MLP neurons of a small language model. Each row is named by its layer, matrix (up: input weights; down: output weights) and neuron, and shows model dimensions 96-191. Each number is 50 + 12 x the weight over its row's rms, rounded and kept within 0 to 99.
After each neuron's rows, "fires before" lists the tokens most often just after its 100 highest values on Wikipedia text that the model never trained on; "fires on" lists the tokens most often at its 100 highest values on Wikipedia text that the model never trained on.

L9.up233:59 43 44 69 46 28 54 41 56 27 26 61 50 54 30 41 55 34 45 56 67 50 40 41 60 19 44 57 53 56 39 63 57 47 47 65 40 49 71 44 34 44 63 61 66 59 66 57 56 56 49 19 55 56 46 44 31 57 55 42 58 61 49 60 25 58 53 55 36 46 46 67 43 43 59 48 50 50 47 66 45 43 64 55 55 51 45 62 51 43 46 35 40 54 54 50
L9.down233:37 60 47 45 51 44 64 54 33 52 46 41 67 60 37 59 43 44 36 43 68 53 18 47 58 49 29 56 48 39 54 43 43 60 26 63 32 52 51 53 31 55 52 55 62 41 32 25 54 47 37 47 40 43 46 52 49 59 74 66 53 27 48 33 54 56 63 41 41 45 41 53 41 76 61 35 29 51 65 51 52 47 55 55 47 39 41 33 52 44 38 44 51 47 58 54
fires before: "000", "7", "8", "0", "6", "9"
fires on: ",", ":", "–", "."

L2.up381:42 49 41 73 69 47 58 46 75 45 28 39 62 42 47 39 51 39 50 43 53 54 59 42 49 47 44 40 47 42 42 42 65 73 51 51 39 53 52 43 50 47 21 48 72 63 48 60 76 57 54 45 58 44 32 29 66 27 61 67 33 66 41 55 32 55 55 36 67 31 62 49 14 54 38 50 30 54 54 49 38 79 51 55 45 49 53 38 39 58 55 51 76 62 62 45
L2.down381:54 46 54 74 54 47 50 63 60 35 27 39 37 28 55 46 44 37 49 70 66 36 77 47 49 59 64 57 45 46 50 50 57 32 48 53 45 62 32 52 43 32 47 33 48 48 44 65 69 44 21 71 54 43 57 53 55 54 49 54 49 29 45 62 58 52 62 58 62 35 52 40 26 40 56 39 80 69 62 48 36 56 69 37 52 59 63 43 27 62 72 43 32 30 64 30
fires before: "\n", " The", " He"
fires on: "."

L3.up55:48 69 67 44 81 40 43 32 43 33 58 56 70 40 62 57 41 45 51 43 52 49 62 39 67 53 53 57 27 44 29 52 54 58 55 44 41 42 59 59 47 69 41 41 50 62 48 50 54 64 60 41 43 33 51 63 76 38 55 62 37 73 29 82 36 33 48 45 49 46 52 40 38 51 50 50 21 59 56 48 48 50 47 60 46 49 42 52 49 34 63 43 49 51 67 34
L3.down55:48 37 36 40 46 53 53 56 69 60 59 42 36 44 35 46 45 32 55 98 57 37 57 58 41 49 38 51 58 34 60 57 40 60 71 58 60 42 58 40 43 40 50 50 43 53 49 60 84 53 34 61 62 44 50 59 55 35 50 52 45 39 56 26 60 65 49 64 62 44 59 39 35 63 47 41 42 49 57 64 50 55 57 63 44 45 41 41 61 57 53 53 48 39 65 54
fires before: " |", "\n"
fires on: ")", ").", " —", "),"

L3.up210:41 52 62 56 61 44 41 52 49 38 44 52 49 45 36 63 55 49 59 69 66 46 53 64 48 50 53 28 42 39 63 46 47 59 55 43 32 38 35 68 54 56 53 39 42 45 60 43 53 58 49 30 54 64 17 59 32 46 61 38 43 61 54 58 38 65 57 45 69 46 47 41 26 38 30 61 41 59 60 61 43 60 69 71 38 36 45 51 36 50 45 47 52 59 50 37
L3.down210:55 33 57 51 32 39 58 60 65 45 54 52 65 60 62 41 62 66 46 73 65 21 43 54 34 55 70 67 42 48 29 65 66 60 37 46 66 47 52 25 52 43 62 61 40 55 44 61 63 45 47 55 61 39 56 48 57 56 32 33 42 61 57 49 53 49 43 60 58 55 52 49 68 61 49 71 41 37 32 44 65 29 23 32 57 49 48 44 51 55 50 50 43 47 44 67
fires before: "\n"
fires on: "\n", "\".", ".\""

L3.up759:40 54 50 70 64 37 57 61 77 33 32 56 57 29 47 46 52 53 61 39 45 67 63 67 49 46 49 46 49 40 36 41 58 40 62 52 25 43 50 65 66 45 51 40 64 55 69 40 61 53 70 56 33 45 36 36 42 42 57 51 41 56 30 53 33 44 54 40 73 50 49 51 37 58 52 48 37 52 70 36 18 45 74 69 48 38 53 45 41 43 59 58 62 62 62 54
L3.down759:45 58 51 66 49 33 30 50 53 46 33 58 55 41 31 41 61 37 70 52 79 43 55 39 29 47 46 48 42 72 42 34 40 61 37 51 68 47 54 54 38 64 63 50 38 49 48 45 80 50 53 47 44 41 56 59 53 62 21 35 32 63 66 63 45 47 53 35 65 60 34 58 48 24 45 39 40 36 33 59 58 38 45 52 52 56 22 31 46 65 37 43 67 33 47 46
fires before: "\n", " The", " He", " In"
fires on: ".", " of"

L2.up137:67 60 47 53 63 60 47 33 42 31 46 50 46 66 47 47 66 62 58 64 57 34 51 46 44 57 51 37 49 31 53 27 62 46 54 67 30 32 31 49 49 48 54 58 19 48 40 62 55 46 54 49 51 72 46 56 35 59 40 28 71 60 22 58 49 63 59 35 53 68 43 44 57 22 39 57 43 66 41 68 54 46 52 48 63 45 34 43 44 46 47 49 58 43 78 62
L2.down137:63 44 46 51 52 46 73 51 60 56 34 25 37 63 69 57 49 59 34 54 47 48 47 55 59 53 53 70 44 44 65 56 54 61 74 44 40 56 29 47 24 50 50 33 52 37 42 55 41 38 46 22 56 59 65 56 59 50 53 65 49 60 64 34 56 46 57 54 61 51 59 37 58 43 49 57 51 42 67 41 44 57 22 55 46 42 48 42 72 51 57 78 76 43 21 50
fires before: "-", "\n", "=", "C"
fires on: "\n", "==", "-", " =="

L9.up641:58 62 52 57 49 48 45 61 70 51 42 44 57 67 51 62 58 36 45 75 65 54 49 46 44 48 53 37 39 34 62 56 63 57 54 52 39 34 51 63 22 44 40 53 56 54 74 70 44 56 64 57 40 38 34 32 63 65 57 40 61 47 51 53 38 29 49 60 69 47 55 54 37 70 25 37 41 75 49 51 41 41 45 49 51 41 45 54 57 51 35 43 47 37 60 42
L9.down641:46 50 48 62 47 45 36 56 41 41 67 60 57 43 76 49 57 36 60 40 40 47 68 42 33 59 43 60 39 53 66 42 59 55 52 40 55 54 51 66 34 44 40 54 39 50 42 48 53 58 59 52 64 61 40 34 73 54 71 52 41 36 43 20 69 57 63 38 51 20 46 59 64 49 36 62 48 39 53 44 43 62 40 54 24 37 52 49 59 55 52 43 59 74 51 60
fires before: "\n"
fires on: "==", "|---|", " ==", "om", "|", "==="

L6.up310:65 26 32 40 46 56 68 41 25 37 62 30 58 43 53 54 48 24 63 54 59 58 38 41 42 37 35 42 53 47 50 56 64 50 53 64 62 51 29 46 50 46 25 68 59 48 29 58 51 60 63 46 78 26 69 49 41 63 56 54 46 48 49 40 51 53 48 51 50 35 43 65 51 40 46 50 58 50 61 59 35 50 53 54 46 57 66 54 48 29 56 76 59 65 48 49
L6.down310:59 47 52 79 60 58 37 64 32 63 36 61 36 50 48 56 47 54 54 45 55 54 40 54 70 57 39 37 20 60 32 51 40 54 46 33 50 52 57 47 43 45 49 81 53 58 57 69 62 57 41 40 35 78 53 59 42 52 38 54 51 57 45 54 52 42 63 40 53 60 63 58 56 47 27 56 42 64 38 32 43 59 50 50 48 27 57 48 46 53 65 60 60 59 48 57
fires before: "b", "ony", "ear", "let", "i", "ur"
fires on: "th", "y", "ub", "ur", "é"

L8.up115:68 28 59 35 43 51 50 41 49 48 38 74 48 50 60 61 58 43 51 66 66 57 45 49 56 69 57 60 48 59 37 76 49 90 82 47 38 47 60 43 49 65 54 42 64 71 61 47 42 55 40 53 77 52 41 37 37 37 47 40 66 45 58 41 42 59 42 38 35 47 52 43 57 56 64 50 70 43 61 48 47 34 48 65 73 49 44 47 55 25 56 51 41 67 47 51
L8.down115:39 61 58 28 61 49 30 70 48 40 55 51 47 47 61 42 56 34 48 63 44 40 51 58 46 59 56 57 51 53 37 29 61 52 60 30 40 43 45 28 59 61 43 63 45 46 38 44 73 41 56 53 27 77 64 56 45 53 18 60 31 51 53 45 52 40 65 51 50 27 57 51 56 46 58 51 32 48 27 63 59 41 44 64 48 53 46 41 51 64 48 63 30 56 51 45
fires before: " to", "ed", "\n", "duc", "it"
fires on: "ording", " start", "ld", "ro", "le", "|"

L3.up521:61 53 44 45 63 66 47 36 44 33 48 48 36 46 52 52 47 32 40 53 64 48 46 25 39 59 57 42 41 30 34 25 66 64 39 62 49 31 47 58 57 53 29 47 62 46 57 76 59 64 65 60 74 53 47 30 63 48 71 70 28 60 51 77 27 37 55 51 53 53 52 51 50 46 47 41 36 58 61 38 52 78 46 62 50 33 29 49 63 33 50 43 42 52 53 36
L3.down521:43 31 68 30 41 41 39 69 40 57 61 45 48 33 44 78 48 25 61 24 59 49 61 54 56 53 67 47 36 35 38 26 38 61 52 67 68 38 43 54 38 58 49 55 41 45 46 60 34 46 17 45 60 46 48 50 41 77 37 53 54 57 56 63 43 55 55 67 50 56 57 56 58 35 58 43 43 61 41 68 43 66 63 46 58 59 40 52 65 51 50 53 39 74 83 70
fires before: " |", "\n"
fires on: ")", "D", "C", ");"

L3.up192:48 53 41 59 41 66 26 61 43 38 48 65 36 45 47 45 49 49 64 30 42 70 46 39 53 53 52 41 83 38 56 33 43 39 58 62 52 40 39 28 59 47 57 69 46 41 49 60 47 63 59 36 20 39 62 33 36 61 58 29 37 61 52 74 50 51 59 51 59 53 50 41 49 37 48 34 47 73 39 60 32 42 66 42 35 44 50 49 25 51 65 62 30 46 38 34
L3.down192:56 63 40 52 72 53 52 64 41 40 59 60 62 49 31 49 49 28 42 31 53 51 53 35 60 62 44 29 48 47 44 55 49 46 56 45 41 62 48 54 54 51 76 55 53 57 39 35 47 46 41 42 40 55 39 48 46 32 53 68 39 43 48 40 30 47 67 38 71 15 50 56 47 54 33 46 56 60 56 65 57 65 47 50 46 28 73 54 65 55 43 62 53 40 57 77
fires before: " |", "."
fires on: " ", " 4", " 3", " v", " 5"

L2.up268:28 54 48 60 40 55 48 41 26 41 38 57 46 63 25 58 24 38 82 38 61 78 23 36 36 59 57 70 63 38 54 30 49 47 43 65 67 45 48 41 61 44 42 36 33 46 55 56 71 58 54 41 56 53 38 43 31 50 54 37 51 45 58 59 35 59 47 41 40 64 44 37 15 41 36 36 40 57 57 67 60 33 53 55 46 41 50 49 43 37 55 51 61 57 65 33
L2.down268:48 67 69 40 54 63 55 43 51 43 46 47 65 26 70 44 35 33 59 55 54 58 42 36 43 43 54 54 61 37 47 45 50 67 69 54 53 41 52 46 46 44 47 65 51 31 50 65 50 39 49 48 59 43 52 19 51 59 37 47 38 61 41 56 46 52 65 62 40 38 57 70 51 61 59 75 85 55 39 63 44 65 46 66 34 60 58 32 31 57 45 66 39 69 50 62
fires before: "|", "|---|", "|---|---", " M", "|---|---|---|---", " C"
fires on: "=", "|---|---|---|---", "|---|---"

L6.up175:61 57 40 45 73 52 70 32 44 42 29 68 40 58 52 57 26 34 51 56 60 52 43 53 62 58 54 41 46 67 53 37 43 35 37 60 47 37 62 50 77 30 56 94 38 42 45 63 50 47 52 49 54 54 45 65 63 44 53 61 45 35 66 66 48 44 37 52 56 39 53 59 40 62 45 39 31 46 58 63 45 44 43 55 54 34 44 48 49 26 41 41 53 73 55 61
L6.down175:42 25 45 43 41 49 50 61 56 49 50 47 65 31 38 35 57 41 36 48 52 52 47 65 57 37 55 18 62 36 44 36 51 67 78 63 46 41 36 48 49 62 87 57 62 59 38 54 41 45 53 68 54 42 46 61 67 32 58 67 52 46 27 60 51 45 47 63 41 50 21 60 55 48 45 55 48 35 67 30 54 60 56 33 45 56 71 59 56 59 47 66 69 59 48 19
fires before: "|", "|---|", "|---|---", "ire", "ens", "stit"
fires on: "|---|---|---|---", "|---|---", " c", " con", " d"

L6.up327:32 52 30 51 50 25 37 45 52 38 54 68 41 39 69 37 35 46 71 36 37 57 38 68 38 72 53 37 70 64 50 52 57 43 53 52 43 41 66 66 65 47 53 58 38 60 63 56 42 72 48 22 66 58 25 28 57 67 58 46 30 54 53 45 32 62 54 32 56 72 40 43 38 43 52 47 30 64 51 50 51 36 57 74 60 35 58 41 57 55 38 37 57 59 53 52
L6.down327:49 48 59 65 42 46 22 34 31 38 40 35 57 36 52 53 81 59 40 49 59 56 33 59 56 51 53 42 65 29 62 59 62 32 30 51 52 59 44 58 40 45 61 50 56 27 38 53 53 40 70 71 63 53 59 47 41 52 40 47 31 46 36 49 50 54 58 43 42 63 62 63 44 37 39 61 51 46 43 39 57 44 51 73 49 42 51 46 75 69 50 50 45 39 42 42
fires before: "\n", " as", " of", "k"
fires on: "==", " both", "ens", " such", " =="

L2.up407:50 49 31 60 57 46 48 46 70 53 42 45 66 54 63 55 59 61 64 66 62 28 77 46 47 60 62 46 44 44 35 46 56 68 51 52 37 38 39 26 42 51 30 72 37 43 40 57 58 50 54 32 66 62 32 24 66 56 48 48 57 61 48 79 56 45 43 60 71 40 51 35 37 46 18 43 42 36 43 58 74 58 67 62 31 42 47 50 32 41 42 63 52 44 73 66
L2.down407:59 33 58 43 71 21 55 55 57 65 85 36 61 61 56 50 42 50 52 56 38 25 68 58 69 46 60 59 26 56 56 61 55 45 39 45 54 39 32 50 50 60 44 44 52 62 48 63 51 26 57 62 81 63 62 54 69 41 68 46 65 69 61 70 45 51 39 58 74 44 60 32 37 80 45 67 41 49 50 50 46 54 77 52 37 61 45 51 69 58 47 39 42 49 45 29
fires before: "-", "\n"
fires on: "\n", "."

L2.up652:53 48 46 78 53 62 38 52 31 51 26 54 58 65 51 48 52 53 43 53 50 60 42 52 56 43 35 38 51 54 42 57 42 71 55 48 19 55 46 55 62 45 49 29 51 75 55 45 64 38 44 46 58 55 48 52 58 39 65 45 51 54 58 51 24 57 48 60 51 56 65 37 29 60 35 57 40 50 59 51 51 31 49 55 51 41 39 44 48 45 37 58 39 58 59 45
L2.down652:51 35 34 43 64 54 27 50 49 38 50 62 59 81 60 45 60 63 31 36 34 46 37 28 47 31 41 41 58 55 63 40 57 61 45 78 51 55 55 52 72 71 29 50 63 37 52 87 65 25 55 36 66 66 60 60 47 42 46 45 18 57 31 65 55 48 36 56 51 27 33 39 36 54 47 53 53 45 51 54 26 60 50 39 72 50 41 49 85 52 51 36 51 49 35 46
fires before: "\n", "E", "P"
fires on: "==", " ==", " crit"

L8.up235:55 37 68 71 62 30 51 53 62 24 33 70 45 62 29 49 58 52 68 64 50 73 31 75 30 34 56 62 53 58 31 62 24 75 66 52 33 41 68 52 49 47 71 42 63 53 52 52 41 64 36 60 54 48 46 38 34 50 41 49 52 43 51 38 30 45 61 52 69 59 51 52 45 43 29 53 55 42 46 49 40 33 47 40 70 44 42 37 35 54 45 48 35 74 73 32
L8.down235:54 45 34 50 56 41 49 44 66 48 48 50 39 53 56 53 57 45 50 62 56 33 57 46 49 37 52 43 41 49 55 38 62 40 58 59 50 50 55 51 48 44 64 55 51 50 57 62 71 42 63 43 47 53 41 50 76 49 00 47 61 61 60 52 52 48 47 55 54 37 32 47 52 60 34 40 61 35 00 59 52 39 29 53 40 40 44 57 47 53 43 42 49 64 69 49
fires before: "\n"
fires on: "\n"

L3.up525:47 49 36 51 57 65 58 53 22 44 53 48 48 61 60 28 60 56 66 55 25 40 65 63 37 56 41 43 42 46 44 54 43 79 54 47 31 41 44 67 49 54 46 43 22 39 65 52 53 43 48 49 37 43 32 39 59 63 50 45 31 41 24 74 42 73 41 55 60 29 48 66 31 31 40 62 38 60 51 60 32 57 52 51 54 46 44 41 34 65 28 67 55 60 59 70
L3.down525:33 58 51 66 67 30 54 43 79 37 60 61 53 56 58 47 44 41 53 42 34 44 70 50 34 56 51 54 34 26 42 62 66 53 41 57 58 39 40 36 52 71 49 51 48 44 54 55 44 45 57 58 52 50 64 39 61 53 35 57 51 20 62 61 73 32 44 44 50 72 64 42 67 54 52 43 69 56 60 76 51 54 52 33 58 43 51 42 47 63 59 32 46 52 51 63
fires before: "\n", "v", "velop"
fires on: " ==", " De", " en", " re", " En"

L2.up483:31 51 44 73 52 41 43 47 66 39 37 53 50 47 28 52 37 52 69 42 37 46 44 43 60 42 49 41 36 36 39 45 61 64 63 44 30 30 45 62 59 55 36 44 52 68 53 62 73 37 49 46 41 23 39 36 68 31 66 52 42 74 44 56 27 48 44 42 61 44 60 49 14 43 30 43 46 38 56 54 49 64 72 70 37 41 49 40 46 47 56 44 59 57 46 48
L2.down483:69 48 26 57 49 45 33 49 56 56 35 48 72 37 47 55 60 63 68 42 66 53 37 47 35 53 54 37 33 51 35 52 59 53 51 60 47 57 59 54 50 43 36 38 58 45 43 45 33 55 36 41 43 28 40 61 75 41 73 59 35 45 43 67 37 59 53 46 60 58 40 11 50 37 61 44 65 37 68 68 33 27 78 50 58 87 65 40 30 63 56 30 38 34 63 40
fires before: "\n", " The", " He", " In", " She", " It"
fires on: "."

L8.up226:68 40 62 74 61 44 38 31 73 42 51 57 56 44 56 40 53 52 71 59 45 56 50 52 22 67 35 59 48 65 33 44 45 70 58 46 44 54 44 49 49 54 49 65 62 37 45 39 66 49 56 34 62 29 58 43 58 52 41 57 45 48 47 63 25 59 52 44 49 59 41 46 50 32 35 45 27 55 51 49 35 40 43 51 63 45 34 56 34 44 26 68 61 66 62 41
L8.down226:41 37 64 53 51 59 39 42 45 79 53 46 45 50 47 54 46 66 74 53 73 45 45 70 23 26 46 45 40 42 38 57 39 43 59 56 56 45 52 51 36 59 70 51 44 68 63 50 57 33 53 53 55 36 47 61 56 49 00 55 50 56 38 65 43 58 43 48 54 40 42 46 59 48 42 64 42 55 06 62 59 50 57 38 57 64 42 59 37 56 56 36 49 47 52 63
fires before: "\n"
fires on: "\n"

L8.up128:54 61 42 58 52 77 36 44 58 51 59 54 30 51 48 25 48 32 82 64 47 50 47 61 68 40 58 40 37 55 56 57 34 55 50 33 41 46 71 65 54 57 51 64 53 59 44 33 63 61 49 54 65 42 46 69 53 40 49 51 28 42 50 62 35 55 50 50 43 57 42 57 25 47 49 43 51 44 63 53 40 48 55 66 25 41 30 42 40 44 39 68 52 53 58 56
L8.down128:41 48 40 51 68 55 43 50 50 66 61 55 36 70 56 48 54 51 58 56 48 44 61 73 68 65 40 55 32 57 60 65 54 60 50 41 37 40 47 63 50 45 49 71 69 56 47 65 55 38 69 70 38 65 44 32 57 53 05 45 48 35 42 46 34 33 68 55 54 42 48 47 62 49 54 60 62 57 42 41 44 37 48 30 28 50 18 32 65 49 49 76 61 56 26 47
fires before: "\n", " a", " is", " was", " It", "ed"
fires on: "\n", ")", " is", " (", " =", "."

L9.up632:52 51 62 53 54 58 30 46 44 10 29 52 57 53 36 51 52 34 39 57 73 38 46 67 48 35 56 50 52 49 56 37 35 45 42 65 51 41 34 57 64 43 53 66 53 28 40 42 57 58 52 41 60 47 46 47 40 58 72 59 56 49 34 48 52 52 28 60 42 30 44 85 30 46 54 46 35 62 51 81 58 30 66 56 44 55 57 72 49 34 50 53 37 43 58 46
L9.down632:75 44 79 50 61 38 45 76 45 59 46 56 59 53 50 52 59 63 53 46 78 36 45 51 49 60 42 50 44 48 34 60 48 49 57 31 22 38 45 68 37 54 29 52 51 62 51 25 37 36 38 44 55 64 53 35 50 68 27 55 45 44 56 73 23 60 49 62 50 53 60 45 59 44 43 42 67 38 59 56 53 55 30 26 53 38 48 35 32 74 42 63 61 55 73 34
fires before: "-", "\n"
fires on: "\n", "us", "-"

L3.up93:37 62 47 41 46 46 52 55 59 25 34 46 31 58 46 49 43 40 31 24 50 41 39 46 61 49 50 60 56 38 28 46 41 64 58 37 45 47 75 62 67 47 50 38 46 55 52 70 50 64 71 54 69 30 39 21 53 48 68 57 44 66 52 65 46 53 55 47 51 47 48 40 39 58 42 55 33 65 51 37 44 43 55 69 65 46 35 61 52 45 52 51 29 73 62 30
L3.down93:29 46 51 63 46 65 41 43 51 59 47 64 54 57 56 55 49 47 35 70 40 51 48 63 53 50 65 39 38 48 62 47 58 55 41 78 76 54 28 45 55 39 67 54 58 53 42 58 45 36 43 43 32 47 45 50 48 26 30 55 41 36 45 33 54 65 59 48 43 59 45 46 49 60 58 41 51 38 41 61 38 54 57 57 38 56 60 44 52 34 44 42 46 55 51 68
fires before: " |", "."
fires on: " 1", " 2", " 4", " 3", " 0", " 5"

L9.up561:45 57 59 40 80 64 42 40 38 20 18 61 49 44 53 36 31 28 46 52 67 51 44 53 65 52 37 40 53 48 55 55 38 44 54 40 33 52 39 67 62 49 58 54 40 46 73 54 60 61 55 59 66 30 40 51 47 48 59 66 48 38 48 67 58 65 38 49 41 46 48 59 49 45 37 28 46 70 51 62 59 39 40 44 27 38 41 66 58 38 56 46 45 47 66 29
L9.down561:66 52 52 20 56 37 54 49 58 40 42 49 37 52 58 49 53 55 38 80 55 42 50 34 60 56 57 49 48 54 52 57 67 57 43 53 40 52 41 34 62 46 58 61 52 39 54 36 28 59 57 52 50 46 35 62 63 59 51 40 80 61 43 54 36 62 61 69 69 25 85 48 40 48 62 54 41 61 60 60 46 65 38 65 54 57 73 35 64 59 47 63 48 38 56 49
fires before: "act", "inc", "ol", "-", "iv", "est"
fires on: " pr", " inv", "\n", " Pr", " W"

L9.up421:38 62 29 45 58 55 54 55 68 30 45 58 36 36 47 27 56 31 46 58 44 50 27 56 57 62 40 55 49 62 55 23 57 25 47 43 41 51 69 32 34 34 64 48 44 81 39 43 46 47 58 53 46 62 51 47 41 23 65 58 69 47 43 55 45 67 47 36 25 52 43 66 42 73 57 55 44 62 66 43 46 35 52 54 34 37 39 60 64 49 43 58 47 42 78 55
L9.down421:38 37 41 66 43 44 40 42 74 31 52 47 57 58 23 26 71 56 26 67 41 47 61 58 39 50 61 21 48 43 35 49 53 45 72 62 56 43 47 64 66 52 45 28 52 61 44 69 64 65 56 41 54 59 40 36 55 51 46 42 44 49 38 47 45 61 50 69 63 44 39 30 57 50 18 59 50 60 67 50 74 25 40 36 65 61 41 60 56 59 44 53 35 59 46 61
fires before: "\n", "20"
fires on: "===", " ===", "–", " ("

L2.up135:62 47 58 70 56 47 58 72 47 50 48 34 71 68 55 46 25 40 52 34 54 36 38 47 52 34 40 50 63 56 51 52 54 45 55 61 58 49 55 58 50 48 28 38 56 23 64 57 59 38 55 35 46 73 50 28 38 41 53 38 44 56 55 29 40 55 59 43 65 62 48 65 32 70 37 65 38 57 54 46 51 45 44 56 77 38 62 52 37 54 46 56 59 59 64 62
L2.down135:45 56 38 42 40 59 54 61 50 39 58 53 65 46 48 47 41 60 45 60 61 58 47 66 67 36 37 42 49 54 46 53 31 80 81 64 47 47 33 59 55 69 68 57 43 30 54 46 66 52 55 43 42 36 55 24 33 39 54 81 54 47 27 39 66 40 49 63 31 55 27 68 52 50 30 53 49 43 49 56 44 62 41 55 48 37 49 49 42 55 39 51 54 61 53 39
fires before: ".", ",", " and", " in", " of", " to"
fires on: "ities", "ies", "ents", "les", "ists", "ions"

L8.up547:31 45 36 47 71 63 53 25 65 53 43 41 28 57 53 45 50 39 69 48 64 68 57 80 53 51 48 50 40 59 42 47 59 49 55 55 57 52 75 55 48 55 51 40 49 53 32 28 61 45 57 26 49 43 65 34 51 35 72 44 29 49 46 55 39 48 66 17 56 64 60 57 30 41 58 51 54 63 53 59 60 50 57 48 41 50 41 49 56 30 54 42 52 40 28 41
L8.down547:65 56 28 28 58 52 36 41 59 60 69 45 35 20 52 57 21 47 47 55 42 65 52 27 52 41 52 54 33 59 40 50 66 45 46 56 79 31 53 42 41 44 42 39 43 68 79 35 51 36 53 48 63 59 45 49 36 53 57 50 55 52 30 42 27 56 60 65 39 41 48 38 47 45 55 71 40 46 39 38 58 46 48 34 66 63 68 66 60 69 55 34 63 50 47 58
fires before: "\n", " He", "pt", "ed", " In", "u"
fires on: ".", "em", " elect", "end", "ad", " election"

L2.up713:42 56 39 83 57 41 61 49 67 59 39 48 64 52 49 48 50 57 65 39 45 53 60 49 59 64 47 45 49 28 28 49 51 81 62 40 45 48 33 57 53 54 25 48 62 61 35 42 75 56 42 47 65 40 34 34 76 24 55 61 35 66 52 65 36 53 55 19 71 52 49 50 18 61 29 58 36 41 56 56 38 73 61 62 47 46 54 49 38 48 56 50 67 52 48 38
L2.down713:56 43 63 54 45 32 46 49 75 57 52 64 43 50 45 44 64 38 32 59 57 34 66 55 54 40 54 51 31 37 47 42 38 38 56 36 44 45 46 46 60 37 37 55 43 56 68 45 61 51 55 55 64 41 35 36 61 35 51 59 44 50 47 69 42 59 43 64 63 53 59 54 17 48 31 60 41 47 54 48 39 36 68 65 32 55 52 48 39 62 46 62 41 59 58 34
fires before: "\n", " The", " In", " S", " A"
fires on: ".", "\"."

L8.up634:61 37 57 56 66 27 55 63 63 39 57 58 55 49 47 47 44 43 56 57 50 46 27 52 48 46 55 55 59 62 21 33 46 66 52 35 41 52 59 59 47 68 51 32 72 40 44 42 67 48 42 60 57 53 52 45 54 49 49 39 39 32 51 62 40 39 57 25 47 33 48 64 45 51 51 51 44 56 61 52 33 49 55 57 81 59 48 50 49 40 23 60 52 55 57 47
L8.down634:60 33 53 57 39 47 64 56 56 48 48 54 59 41 67 59 41 50 71 60 57 35 50 62 74 44 60 56 44 49 52 46 63 54 49 52 40 46 32 60 46 69 76 50 53 56 54 53 46 63 43 60 49 54 65 59 46 53 00 60 54 43 50 59 41 45 60 47 44 46 41 39 53 55 39 25 45 56 07 38 47 61 48 85 58 30 43 37 44 52 36 37 35 50 48 59
fires before: "\n", " to", " the"
fires on: "\n", " about", " on", " in"